Weights of a small transformer language model: 4 heads of 64.
MLP neurons of a small language model. Each row is named by its layer, matrix (gate and up: input weights) and neuron, and shows model dimensions 128-255. Each number is 128 + 32 x the weight over its row's rms, rounded and kept within 0 to 255. Numbers have three digits each. A neuron's up and down rows have the sign that makes its largest values positive.
After each neuron's rows, "fires on" lists the tokens most often at its 100 highest values on Wikipedia text that the model never trained on.

L4.gate94:106119131088109144149161127186116167077109140090129170065116162121121158135095144132077131186144091187106083115121126129122105141200122091069144167090106091132160140095141080088134130134097113095104093116123123113088092119156103117163118080115137118190130110176114065069165145143107162101086122111106129218122143050124135187109180150161147097126151193092104154123121051152146123188162
L4.up94:079072104105137091147141117116128145179105080106097172167132128071088139098157113137135143088142051141172107089158153157110070153117129099109133120094148112180103163143184134093180085176125125107094166123072164094129167112113136100106084120144129177181142213117187086125069145160091074138106086137157137145152068167093050113086092158114137125110165089113107182113149163119126161156205
fires on: "ar", "h", "al", "os", "an"

L8.gate155:125150165114100097169117130135119071106108111071113064066133160155124129204155096170135107130166109104087132102134130142113107183171162126142105100129123122124100121125105079060156085125122144180094138082126127130121099087097058082107091107150158090125120123124124146103120087169102105153125191110081139129102157118157142107083120161177141107114175187111123145121141135076146137108123
L8.up155:093131093177173104157156088178126090132125131108122135119136153160105108162069138112185155121150127095230117165095131143088165096170150171152110164141159079108117164108146132175142144114121166097175106155161127111133103171071164123144134111134130086101134136109161129160137107176163109173143124132148125191127131164178095133147082123183161133149059145159159139093144121082092080123143
fires on: " in", " on", "-"

L11.gate43:166142172104087106087115171093125153176138068156145097089178127120119141157148130123082152095153114133080106133161165093156060114174112030120086074164090128164135048137132123069050151139173110162114160160148118117149056112118138074144106148104106124068124120121148124093123086051184127140064123111139084140082173142181141133121130171165093094118194099159137097137109137190118127120115
L11.up43:088138128150088117061169132144122137086099100178089171119177125119128060091100069098142118162166165135112125120168171140159197135036117104174142071125130119113136096129109146101126121127103107130091098154191124079144162146096078121145137154118132168123174162133127162144120119165126138150104144086067150130172152129133148101136135061169079142124136119134094111139144070138116080141146
fires on: " (", " known", " which", "),", ")"

L4.gate403:100129178109119113087175122164071129138118114037071096144122192110073159096131100096062110114135113140129093110107117096130063107155152092110157184168150105134143130167099133115104046143159124088095181112152157091125182168094147107163079065105105142134101198135154129100090155077066164092152139144148132182164136186111193134108163152175145123069111123159052065079106127113101093118091
L4.up403:086143141061082164123103157100108159135175062173098168113153107105114100097076098104143159094094139097155074065116160135110176123141108136104069118130114155109106110097133147164152130136089133118168129163196154126152121109106187127123133100089092145119078100099128106155141170186093103170128088155210145123143099147096113129082106156119094162107121118147124114142159153174144138076053
fires on: " there", " as", " There", "\n", " †", "There"

L6.gate596:128143161096128137120127065186141065095145123139090077161137142145125147140113166102106083097119150136067060116081114169160146166142115123139109162161141126111159176098121081078122132072151096099171139134115134110137154160215140120135084093092159134159147104163160124115125119162101180147141071121092097140101138083158148178129094147125128118101137136139149077165116058126166155148132
L6.up596:063124142132145165150144075182088092147094043112160169121105147154133133163131140139161111160183177136141138134117064110169079139193145089092112125139130180127108108191168154126125117128141125116161087107107091158117089163158177100145156120073162196097161117123123144133144137152167134083162153129106129122155137106172152068130076141126120127170134139109096131155088056132155116106084
fires on: "-", "s", "h", "d", "z", " of"

L6.gate271:152108170149150091152143130132146105134098214142086061122140105158159108164102066138059102113144123099106127185145172206093109151143177128162123134108132097175095149168142123134130151147133086190150144174135187152065151129073075128117106120158131139117114091170200110173182116139122154079106126070089138124087149123123143146111114167213108092085094119125136130126208182136125171098062
L6.up271:118144158145154103096134148148113134095081115142133146108088076141189117163143139091163144066116146173165142162126124104141099115164092116106078126131084128203129086106106091155102082114117170111084127094151134119115165069089104099067172126125117121150114145131127041096157145130221088199120134128106099184112152134050138097173078145158059104200111065183088153112111115150158162100081
fires on: "'s", " world", " national", " and", " World", " National"

L11.gate619:138169189120165129164130115100145153120092135111163121127149169155107112171145120121118090162131188094136208186086126114147121154137103155131123140156144067138107130100153148071190102148144167126155175095078104115145159180120103116138112127087138164100096130163104120049086167096093151172096091110149118118105133131082124115097126131174134110108143120179129083172187110110126122163142
L11.up619:116135137147161148159084087104125124075196156091088070159169119096064157151186147136156094165146072024053138162175098111143081128109106137143065138110167127160129145153078146138140140130085170114162109148090091113102184133101105126102142130165134133111065141160106140156084070096106120106120123123140138153109115195108102108132107102168173110094146089150196116130100156082133159197169
fires on: " the", " in", " at", "-", " In"

L6.gate232:126161118111138118100164082142124121121127146136075165100178149083138152118112114069112146128118145132115084115164122106059158130163127089114082138143160117211087103132190179150177177148097199116110127113109119099109129118078108122126127146124108062135111137170170157114131170109143118144107155105129110125162100154143180109178153189134054071099103125120093105113133128092139095146086
L6.up232:178165093130155133112090090085164141133125148173139057144147138147094120104153096132146140134141152054129106152133136120071134114221102130091126100146132086094080124087146139160116104140095142083109147107094120114150193099163139093135083147111145145138091180097156050151102137120154146144146156137230141110137120157143255169175083110111130155095133117095098096110145122190073182141132
fires on: " +", " called", " like", " Ed", " as"

L4.gate471:133128169130149121105121141151134061167054179104129116155086170159078092098112136139173123178116128109096158149133049076100069176140151123116138124144090096149037111163121143163123082141137110139143076121130184121148166112161173103145118138110104201106157044068129144092115118137198118152168157143153081149119172160149122114161123136122105073132069105113189152093151160133165166135160
L4.up471:152113110169081107050100131187148118154157142134160071143107100153145132126126109148142097127156086107102164192098101213134088144137188133086152100099148131133142133164080160127165068105132079145084078175118174108138101102159134125084153150196108150109143180127132164100109168116163099163164143108123093155167174111144107131183127137088074169156160125132146145125116103128146183106101
fires on: ".", ":", " life", " late", "–"

L8.gate341:120150128141113098153140138066214112089146110158148088154180120115065135109102124157105106143126104107134108135133123112078124094080136121083146140167115134097107153092152123131185162134156159086131088160126127125096104206130183108158127090151148073135083114152135174122118127102098158179109121108079084166127112152160152077096175152154109110174066151103045088169160092183129108126133
L8.up341:122154133177139029059184150132109131131115074153139141097176125134157127132171175168147137159134149144115173094144148066117134142150115048081087105107123103129070105141149141174133174109092138158207135133197170108136083165171107164146168127150115124127113120120137122123206095111156103125099105091106124131148050151123089183113146088143155109164129103178144150120083072143129103116114
fires on: " where", " which", ";", " that", "\",", " and"

L13.gate83:188143136118126150093133154124070128104141091168080104125139156157113177088095083091042125123109127167091100068120160120175095124134079102163123095096138085114116174152142176141131108149097139133100158146130097186118095100098138096124119127099130122180098196107136118142151188114183166108076136122124112131127128091147191175156195155098069148140149141134136149079075076122110096166105
L13.up83:154147132132097123106084154092150102132130151146114123160148180123054164135144174148101050173121126160128197127115152063126138072110111097105167151136155110165125020102104118123144112071157126080094102102157101152124124153129124086168082179094090179107169108111132148173126101119156137136139142068128142099140139183155186130120145113068163119112117156121140139139131092049118153114128
fires on: " is", " (", ",", " was", " Website"

L12.gate297:123135087093109186086139111075166121116087147136173152164136172167159094025120088146159057134158117103051142108052160096128103089183106099095106156150165110157133100212151111147123068107099190121124149130118123141143144131127162101105122071130126175160139105117143125148182141115127132117113133111105091119045127110089116144119096119095176201136156174116141122133120080185189135195151
L12.up297:103120140108116135122131143133164132158172095158110162167167180078113125161130140155103116152162147115065156154089156185061093091089191057152157152133173141151215190118145094107108122093161117115122143137130124124117175105102154095156204103150138133138159114143171155117090152086139146083161147056181157145126101153115141164141149164118171094185097155180127110103125125190117133141173
fires on: " |", ".", " was", " of"

L8.gate10:073110128170112107164156101139117144114086155141155130144075121154147102226104075174166149157125139127067128131116130136111164141136101161120115076130112150187139133146109041186143097135077161177112125143152075040124173174105123116105106116127096135174122139175122135189179139113126129147134128095135130130144170151102113168111118128107102150092151082134084142164192116172130130135090
L8.up10:153158153137125189191064121183117082097144144085151124102154085180116128070076072118174144148107142151151152119158090169167133135114108157119102139113138094167131091101165124136161116066181156096170124191154115155166085123051104134118171151156144172136148096136156060091205130131138164135112184084133093147171156191111078120109110161108122119106104136145076110141081136156137121170128
fires on: " at", "'s"

L4.gate258:080109146151138173152104096131190141205124125099198113144126124131117098116105128178154137153167119137116108119066090130153087142131101071131115159160155125208152065132136145163138099159131100158132162122133070117146130094117184139106123102108096190118169154133132129149182116122144143132110094097059132130169098206114153202138151158089129198054131149186116176136122100091102134133154
L4.up258:000069127144115121158168152142120116198149118108101089149133077082162135143173150164186094126093068167122091111137090161174162152161090118144111134078140139118116141121172117106093091149135129104172160180153050109144094100059145147108137115125110171115178175092135091093090157108101112109122152155090121077122091123080146147108164133133138106107123114099117063115119097119106199167079
fires on: " Top", " top", "o", "p", "h"

L3.gate290:136138149081145110069145189079163097118116110117044148175079139134095162115128167118145184163118147135143140104157074129151046143150229129075060130147060135167115156119223158141107156138149097182131168121122149052142122152151111156149137137086146147138130107114127097108103140129124168104108138158127083158134163132111112135154124148173086134125127079105068131111129086120165127182129
L3.up290:178126164080113121138110162138162112164133105065093087107123178063141141087148137132149100090107156134116078098105120117148111132146121162133120156081113096109163167086117161098142186119128128204176142173120120118124157091127155121114097091136120133129128057146101090108092122128146130123135165174063149127119119112161142101128122116169121153148035116156137152157159124081167075126190
fires on: "\"", " He", " It", " selected", "He"

L4.gate378:146147161086114135137104134093105064169099147148116065107089199164111176032167141159147131138159086126170171161133138185147050199148162151042124086124131103182088149146150114125151109067091105184090150100138105170140162137122102105188102153121123142149148078128124208082111083128159190149089159101187142089138167161154175113176131125133105152111101140118118159088180105141150119144111
L4.up378:154106075141137142185132104142183137110074110121169175126086130078108111128183075106094132163168085131143162132157129099166139138118094152144109061100150139115107191056084038161164112159111140105076089151080122105118149118083158135142132127145114110146131153117072071130160205143083203113091158111179118095087131132159118098115094132153110164163125211143141154121110151077174114163149
fires on: " /", " |", " Votes", " place", " age", " mi"

L6.gate483:087122161060139126085144114189162117097110107109135127104103143181208151165147126119103103136128136185118107061097156123129099113161144128136122192201117119139095088106122096109096099092143086115182084151139135096110102163132143121104074139105146113121167117103108138119122128059173183135130185130137155087099165054138132152149126133115078138072150150125130089141161045095174080118031
L6.up483:122115154103158129109126073136101140138103107099139157158145118101143201169183129147115125123085092174179129100104152191188156201125117080115163149126138124115147123146144159145139115098122115136100126118106151093147095134112163132144116093118133106064173125153097047130176143096113138061151163102100067119128150131086158155147151068112107126149169160054082083084155173062145138128111
fires on: "v", "-", ":", "ent", "s", " who"

L4.gate100:126161128159107093108127072152159116188095167157099091142109148131065120137084122147176093102143082137140122102115135099097093136113087146150151185138115088165093139185188151168111110132101112178099170088092174097132154111101160075134086112099093076150147161169128128150113085173123120163149092079116065169107178118107132130132131131158071137129121137187129111135130145119157152090111
L4.up100:108106124144090142127182101143173054167089091057108115177156117187117097115170129149232103161086108158173101152130115122113168158100127167134146167145173094153176205161121139167111116150150152117155160126158078153155090097086126087099174147101144054099080128107128138127184114149128135122088187031109125150131112091140143147145106135165112136138136126181139134113091113104132119138157
fires on: "p", " to", "e", "s", "o"

L3.gate371:059153092133106131118087076136185133152063177059095096140213165166094160142096153124131092184129129144115121157122100103180154097191124082127140166121132125117129147118103122162128090135235148071100121104111148133203183131084181108143151130134105160127079118131078111168090093143095200134127118101124201112087159098124115160136116172152136128125153154168164121131114086160122134165145
L3.up371:099109122126114113085118116119131137101135132144103054125122157148116150184122181105172056143128179133120139117096090082120141106185100136172153138119098096148138106149084151190074135134165092129130148101088112149164127194086142121102136081111185160063146114095124115100138163038120133101139118089168072054159121093139179122060046143150102088131154140168127195165099107139096089132084
fires on: " of", "o", "er", "ir", "z"

L11.gate663:121156135140119134116167107100072084132126136133143126069190178142125160181105115078122104092138122104152119119129118124060070178105172055093091173151085156122084114106158090125171103106126108137137099120113152063145151153105129137155123122139108171090139116130088166117067142090129144150179088112133124088124091093106079027141111116155215109084103148104118097083144079137126156102131
L11.up663:122151081195152141132116093114145083130168176152090129111179156114137153138092109112168108109115054127126176133120090172123158125154159148121153177116109088119154097159118157143161110137151143101112068136140130131157064153118131132130161134123142090110157090090165142125149140108089138175099125142168095096171207209175138185128117130204098174139177177148196136156169125050105169160157
fires on: "-", "°"

L3.gate157:160171108105133070127167161123108114106066119094102052184168130081122146171101154115103083135119057151175150169119171076142141146165156137095143131152099136153127185123136123136150132141139097119096180126092132121103118127141129147188149124104138167092098092129106113126062172080071156189083083128104078147123131133131179091089101109170120105088132140216131108109163123127104102120094
L3.up157:127116087149132150115076062081044162157120126109133098104162120059155149224120120054159087119115063118116129161155204144143111122183107153106121150108114130122107190118097192148158175119165132090065126177070184128112110117150119154172108167110135131148114112102127156156115063109078152177102164165145132118137153130161167162124099082180125162142145119146162119185138095159129099139144
fires on: " and", " as", ":", "-", " /", " |"

L11.gate544:132098108100095149170109129118167129129126064137102152119128162118144167143158076136105162164169089128107124190098134151145116153140126161131157159121154088143159133119149138143158135135111096175146130166114158074178105175188156142109057142103123146111158077092130078109106167087158140122095138158187125218171137212108134098187159197141064111124088111086102129048144130086139198145147
L11.up544:122109103110140147095088102131176117147091103158103061128186151198136119096099123111193150144146134154139119106196145122117145127145144175147121131132090120135134105068102166092166146128057089097157141148142140108158124147102146114166098094120106105104098075171110091157178116110107127145086127164198103159101118143119146126185124158123123136142069118119138094132177160141116165150131
fires on: " the", " as", " a", " As", " at"

L3.gate326:167184169089140137086143129099167111144137130069078104149141130152140184139119117084052166177119126156143200127154158119143127110199171150102098108108103146172087106140149129129132107158166077160123156075142151155113082149105132107119118119114118150133176089116113142075159182068124138129115112172151094146143188145136175177154091144096110084135149165129059114141198111165145142159071
L3.up326:164128181073145105155189109078149109105156098137145176169165090138064079127164130157119142145130120109112111128162104102129118161137141154140090121020126125132079130177220066148138115118119117118143103157098088105120077126126102112086176074148169117114153126137179112139138117181137084186095105148163102168181148132183098133147110150131132108103121136083098039126140102122120146114124
fires on: "K", " joined", " as", " placed", " join", " merged"

L4.gate409:159085126119068177112103106158153126174077124121125129121094210175093172154141129121066123138186114111107159081129085139083104138128139149069142153124103125074163122136061136184201110046084117197143101092111195154174173097102117144131140115132103146145089127100094135158109091119132137146108123129119075150121147145099158157145090110096173103099071170174119132121143089080197115112157
L4.up409:208167150169121115084101123093091107071078118143085129184148184165112145134131130120149112123133169174148111169094175056120132115153159132113125106157119134100217132209087145073145164181107146162132116151097151171130116114123108141108138101122134109134156112109141098179159173126108111088135112109081121145149109145173112153108080137062111121100110101135136083167129092156195099164120
fires on: "–", " of", " |", "-"

L8.gate367:133194135065109141094202145097135121114171115157159118115202112133130185118087104147148157159126108088116145130144131095108123086153134144066146069175161112170117129169150100110093203078142103104099166186160106111141129134137143133156144096126158126096147150140105100117155154088139090192064069093103092158154109098151106120139159175176113141183161126207081043112108117154112124135120
L8.up367:081150145095063058157122118104136134171120117077137146100128100121088105132091127123094107137176150089121116190101159106152140203116096130144103110151120117137134164081159134126175144121112103106103140098148193105113087142188093141143174090144088154088087176172167119178108133091103038146112148115110133190084072139114136128088109093150120101126085122177116123141141108127090129112092
fires on: " and", ";", " but"

L13.gate565:122176183153088083101133165108132075151138163148121088157132146148122152143035111093106101205092175173119099138153142123092065141102215075115090160165088125143120117102122166176136107159119068144136109104192147099136116102079108137116094150097091143151156105113123130101141106117111160126103140081134120127083130159189174132134116122187059133120183134141115056107125121146120153127127
L13.up565:120060146147105125033083125094061092084049149068102077123115134122150106205134154112110146162123033107096123065121084130112112182147162121112131105082102112118150149150075133091123092112106154116133169132094161095125082128063104146105137134084117142119122092094090084125108117126157115160115100115140116166152097111173128108121125138130070135101150077126109149122109108185072129146099
fires on: "\n", " (", " was", ",", "–"

L8.gate317:078182146173120085117141104069079152136121181120119129151148113131131160151154151114109131148176130124105108087146136155043080108175106080106197071128156050119153119120126060157096090123071174087165146106099139182147150182175150121129088118137147190125126175148158112133118155085103153096118115132130074141170173138099141141139160142165130061090132125201147200137109142109165156107112
L8.up317:130106109047081122197153136152146160095094113129191199117169125150173124098101113151083184145110157135108150114140206160152110111185134122081154157150091064129149113113111125155138127090106136127143155108136113111114105081102119100091082121108095182149063150125134142107125176138151128118096063168189144115092172107108102157188162131142125108115116191171102135162139083195118133128135
fires on: " and", ",", " especially", " as", " particularly", " or"

L6.gate571:193123131115092127112132126111136137180129121098062157103140144109142186175110138133200132161170167134090152097124102193133117102129169110113108163126131139159096044089157164181124119171074076172174125115132128128135103104161094118117110100070135170181121084152145154108148052085187166111128152147055128158090199121159106149126103121108174152100092114173165086104163111135154125164179
L6.up571:149151128140157075147160136137135133171159181126106144113098088166132180079052146160083159155153121199145115135134076136126103118144187144145118097116091151095092186144146154133128124108160125141125142141154102142102078169195148154128071142074113170151094151182102097113142136110133157074070158143160083063123065134119065147171136099149150093101143117127130116085126139091153171142126
fires on: "%", "(", " ratings", " classification", " species"

L12.gate421:110101110088034128138134189132165125152166119110159096117089184115118133111147083099172134083144119156087097149197078103163097118140126148106140152145137116125138157112148129153123110102141142132168121158109157129143114140160092123158134102126147124112151100176085053082106132223142154094142158074132071160193142097151090129134093178084167164133139129125087117091158153058117126152079
L12.up421:164119127135095124181117130193175085141148177140097158131105160109125140102115153092113082120096140150081132161137126201157128142065185096168122140161106087143125136134138119132103169078208074141119112161177092164140155157084134110174108176112058177124149117131116120078111176133155135109110156126059105086187130141176086072107152173121125106174081132115085117164108171153171064128161
fires on: " he", " He", "He", " She"

L13.gate388:115121134112113061153141168146184164163133115147145144141132202105093127120081159139128192216150124109102129101136082142107098156129162095123134066189091128135142122160130081121145130163082112133172109144116113137161112068122124147216140152154136188184131110163124118116100138153050139167175109118137140150079152089079142164182133105108150136189122154145188151126198152103145132121143
L13.up388:087053138182108096085146134153128095114130156164141070138194155151088123156135131097178092153099097147136172116091101103121120097125156117124085176110122140115196080175100144114143093085112177125150114114147211134136040086104115141117131116131073109100099062084156124074132178100105088117165182075134131146142131101140107101109131142061132103142129131083094113149149116150097180139129
fires on: ".", "–", ","

L13.gate23:141097176073122079139114164104146110123165176150095116122150126163135134122153097078090154132107136160158146075059196136102089160147131055070115117085108112127094161129128155150115112114130175187100152149106145118165136080132133100161110139122065133078064113085157110131140109123105159130155116088080157167098073172110141146160164153162139098150150156112150113096095172180155125109196
L13.up23:136166090062100112120122163128148136159130133133113113123122119097153146148105081145055074155123129133142090135086139185140121142162149127134143185166107102156117131195119085166114140141188132188214164128098128136113180109152114195157128095143194144131172151131143116134120177169134133198048109180118081092163103143136115103109127119135168146100183073137153135123156179134160155129071
fires on: " Be", " Me", " Go", " Le", " Re", " Se"

L13.gate136:137139108125138103128137128088119112111112119065128118124148138108182084167138125169160162200170110160094085134161099190055102168099127109138176148136116114149173115132127097122130079136084168157118137074191183129144147134185100126175110121070159145159137168126164118112118117172111068122153088118154092125153129206124136147124159125162116145171114098180119198160101137114134144130071
L13.up136:099150152091201082121129054055107102159109132109173165103129126149114132141135131097130062072120108078184133101076135155152201099075130144141150150154122108140099177135131185147153144113083107098148116130153117117093126111131140112121159092093107120119123089155130162071198158113112160078115132126136164093126092159125202109168121114094177121084098138110068064158163121133115129100150
fires on: " |", ",", ";", " as", " "

L10.gate628:109137122103106108173160166129098131070175157092097148146109175154038158038085148165115098135140116093102160115061129107117074103122153090126082139097164088086123163140082207103181130154105154143094152166173104133158122094084138126122156127174126220137108115125108094114212105131152155092093133147116086166102125146170099111155118135138075089141145159094153144020163130133123154111143
L10.up628:113102203131142172088116111047114120151082097144096099125175100171181131109216134095163079097135115161137098087110177102093167152123124096134098184153116177164113095162129107142130150154175089075177096113152187158150057099098131173164153168119173176082137105146116168078192147117126138096095086120125118138106161146143146127171116123158045129092134122155125141128153107135140160121143
fires on: "\n", " is", " w", " |", " (", "."

L4.gate119:200126170124083107151124189129156113144098118122098118108136155136073103121163078148163080126158121112108122208132096179134116181142124100075158186131086095106080121173118119121135144107164128164125148120117088156177182180170134070167108159133136182151158139098168161060093154076158149115111180183139080157110141133156185145152109166080109132116083153160106080125130112165132161167208
L4.up119:181163148161175124083151159122140092215088192114122130167093110124114097100097136144135194150144145129141102100125124122073108144145125117152139055113171147133097146102188068123137100096083128117168196181176107104146142101188133110077122065129124077150090081131085114154110060156139126125113125117187123090178118121072072143131104138099101143099084094146132131100144146096171126085146
fires on: ":", " of", " place", "Men", "an", " Men"

L3.gate474:115112150101141125080157188077123125097172189067142019170195135166120123144134091177145124113102070122152097205140134163058117067157148118078163126150137123103097144115094147120147142105159147154133195136143111135180165153162133060149174132158137111101090123103183109155147129077183133127148127058116122135144097130140144126154152154089135119112118123143104176132086130179130154125118
L3.up474:093210159104123147165161170076100185152132115115090085122147131085130114088173145108081181150132129108160143062087108159119112077172083118086097128102174085133051123128193159164080201099105102199107086138112143161100106108148164134134163093126155163101124079093119167129141123154108081126117092138169093148162134168086150135157113095136177139154141123160102111120079144168178174096078
fires on: " se", " Me", " Tre", " Se", "We"

L12.gate536:172129161148119165134148111133113112123130176184182103139170087149159151052140150123121156205126147163062192162135102134168132121149124157114091144179135103166138159135188172133137118108109143175129142101147152097138105086157189121083069130143122158117130121172075139119130087141105144153113128119104043121167153195135168109083093126116109118163120158112127117135161122167197111150097
L12.up536:145090125137140142162182066104073106101076100098154083116104182117054148155196109154181191155111105159141172114139147083101165107069110166063100084145091159105155146158123133073153123142167069100088135087139098150097156080150113089165132161139142143166117146115152137063111137151104141125135149104157112159147111080125154035054119131125145147146076193136120168135092186127140095142098
fires on: " |", ",", " to"

L11.gate249:083108185151087113102179119096072123158105093124117157140191159157146107193116079082141133115115164131152104112101120073169140179105134086149148069141192126163107071091156150154164171125121149098106137118122123126107100145130192122159161156094113120124132136186130120164136083083118091143057149183146081142097168131128159152147139150142106051110120112148056113171126106120142162121109
L11.up249:129133103147123132105105148123177137156097097134156121162144141130073110156114086129118136152140161072119164153105094061131126094150143120167130188116138085111106107046132116157056146104159114134103134150072137114142115162156160136116073184115118151073120112090168110138115182125060104086176167118168118176123167162148176182163141134052120170086178179127068100109111115141112159140101
fires on: " as", " became", " become"

L9.gate676:138163148150116114095130087153157166059123185132134157172193143131126112098180200186133104098144117172128112150095090133081070110155108148112133123138104094085141141135121100158196144115120194155152179152119092136143127158163151153176084124097104201140168130165134105106120072141046073064127136079074068141119113086097134128115151087148163097122114100147109084122118146100138149203126
L9.up676:143165140109152155080138121081091099113110113154161133126101136103154120202101109089100135109104187108179187118106081129171120058179124105101063091130090129076095105098100082162141212129139069114084133137140179113123143190176122132128127133193135143131137095064157149138145090112163157109138107115157144053145080110184096121082132117119147114124104118111109103116115095153141123118157
fires on: "0", "1", "2", "3", "4"

L13.gate638:128074131149031154138115126143133159088077131153157088129146220188062103102178114117149079128143142093091178130158085106175110126164091106135148157140143081111107152104172120080178127112137167194175118162115131160197146127188175169177139090111088113161128102114122070093132129147118119132119160127112090171170084091104168167113117170095213145131122150148086115132136058115121137220153
L13.up638:110146122128139175102121107107147164089143194139126150120138148114111112165147090133091100164074104072124112160148104107134170120126130102120108129148103167112153095161173100153128137081085119165131159145114113144117168159118116098116135166135159173127148114065186113191149081110116194145135136111158163099139155186126179148134111116153175125172127133117135077094126139101150164147171
fires on: "–", " of", " |", "4", "2"

L9.gate69:098155157129126171123181140164149054084145123075117082104090145162167156174148110128114106156174116120117223170087075124173135175171218140094090138178079137154164099063151112080181107081109108145160117120071129107130163124151105132115091122086113200137186084129077136207103110103109129117134118075136102142115157108112103096060133089125123102137124165111147100131164076052132095190168
L9.up69:203163138094165222140158073115141115053135122130112069142122110131165123103183092128134066054150143187133111160169107124218147109148139176118105126141101149128181167077130139161180156146119194145132120154148132086154166117072075112152138204141134123122133073091135111189116113120159104070099191056163071168106164125107143140115087140135158114173126041125144116183170128102175109106179
fires on: " in", " his", "'s", " In", "'", " the"

L4.gate604:130138166154127150133118171134133099106124153146104091114141154088146099170118186165132158130147130197100110150123128151105112186110186108104083132165128168119084129132149115114138130137112058178134111098129135083167127135168119108121095119105120129167058153098112097122131105059161156108178133124097117133095155118097154083164153145133154125092123168096105127143193076113170082090147
L4.up604:145138146146104134086136073137152097117136123149084124106160084074144094154079124120110122150122173083146149169165114114050121114185145128116106120065085112157137117112124140073137208108132065132159148151120062116156105110113078179110107182103153132126141133109131165188108117131106086184187149125127090169180157108131110168088114167142157091175187120117119127155146126148092198157119
fires on: "-", " general", " American", "'", "arl"

L13.gate258:120130156142131185100138129127099146143164137096081129118149151158106080204122161094150157155104178165161132133100158076121122138150133114052172076145130103090102092109117105079170099210121165116151153093071130118113145110104100048137067140124111067121162130154093159110103115124140112170147135196140098113136100114087144118113131107168078069100176128184176128152147128168154132152162
L13.up258:087144113155154181127152107110043111163154172121159110132202081135128128174133125159180145169103115097091074165163079121173148174107129166139151101094113080111102172151136178155140165123157137096140122100153103121101138081058058119130119139177124159170176189189176174130128080143141141164147082147227146097105156164090142186117110102148134115119107122143160128189094140162144150152140
fires on: ".", "If", " if", " in", " In", ","

L4.gate121:040148103112088138127153153096147114066117138095188141093129171145131138171131133170129137125097085121096140087136151159155097079173090140106166079115088093157105186122094072125179085139147116113125107138122142036097179122123157089167125120107101083125126108131099078078056086166033169089100135158119134106125132129148106134041145164150158126158137169169126096103113118129091124134119
L4.up121:137098125143153115130124157122192096175047110207134132108118150101100147126103110063085081096135181201104078082089141107150182192154156139143107127107152091141154133135182128178154126095111148150154155109125094111153127063051095158121132158138118118175050178153062077194135168161113162187075162091129130104136125142106099106141124147123155132070099167114166128127111137140095137092132
fires on: "an", "and", "ist", "u", "ar", "ak"

L4.gate105:036178107063121153140109137095145151138120134170168130099125150116161087113123122089081101152157120138037187122124170159122109157124103142122171078095114149124106143159133122148206124103141109146104131106129089112119111158174130094157066154184091177171165102148104107143084162139131157128120155151128116119193218143125141145114162115217150048119102140151100135139116107125095142150091
L4.up105:137133107134100125184100118145122179124129115136166131138102150130159014127079162115108118150066170085075140150125093128144173142196095183161152096135109108100104084107099095107134136139091113156158172109130134095120120177118124127175063191160115135108140138114090123163092113152096095163124134074158181105137146145141115110114163120106166151073119116090123171113127099091176070072078
fires on: "u", " to", " and", "an", "en"

L12.gate313:140082161095088093107150141125118093129125116111124067167169164159087134133087126135079125115102068143184097046134128138091103131111109108102139104121172104097153179108112129146114122131127080109136196123102130162117119154089156082157099123078110067052148105131150074149145102113166132143174115110166058130132150147148129127132154119165128126099201129168142182130072120140088066117119
L12.up313:079081192156106123126195167134091120151123096146095097136174083144095136118119118097092144156135154100163106068119067121128150112124145068174130139112152103072102127051135134136139126158157110114129135117133157082121159073090131146074152105102130172153143111140108092138120138090121145156170121186148089147118109128169128111155048104157043109135110088110105092070079175131138097111135
fires on: " as", "\n", " (", "B", ")", " South"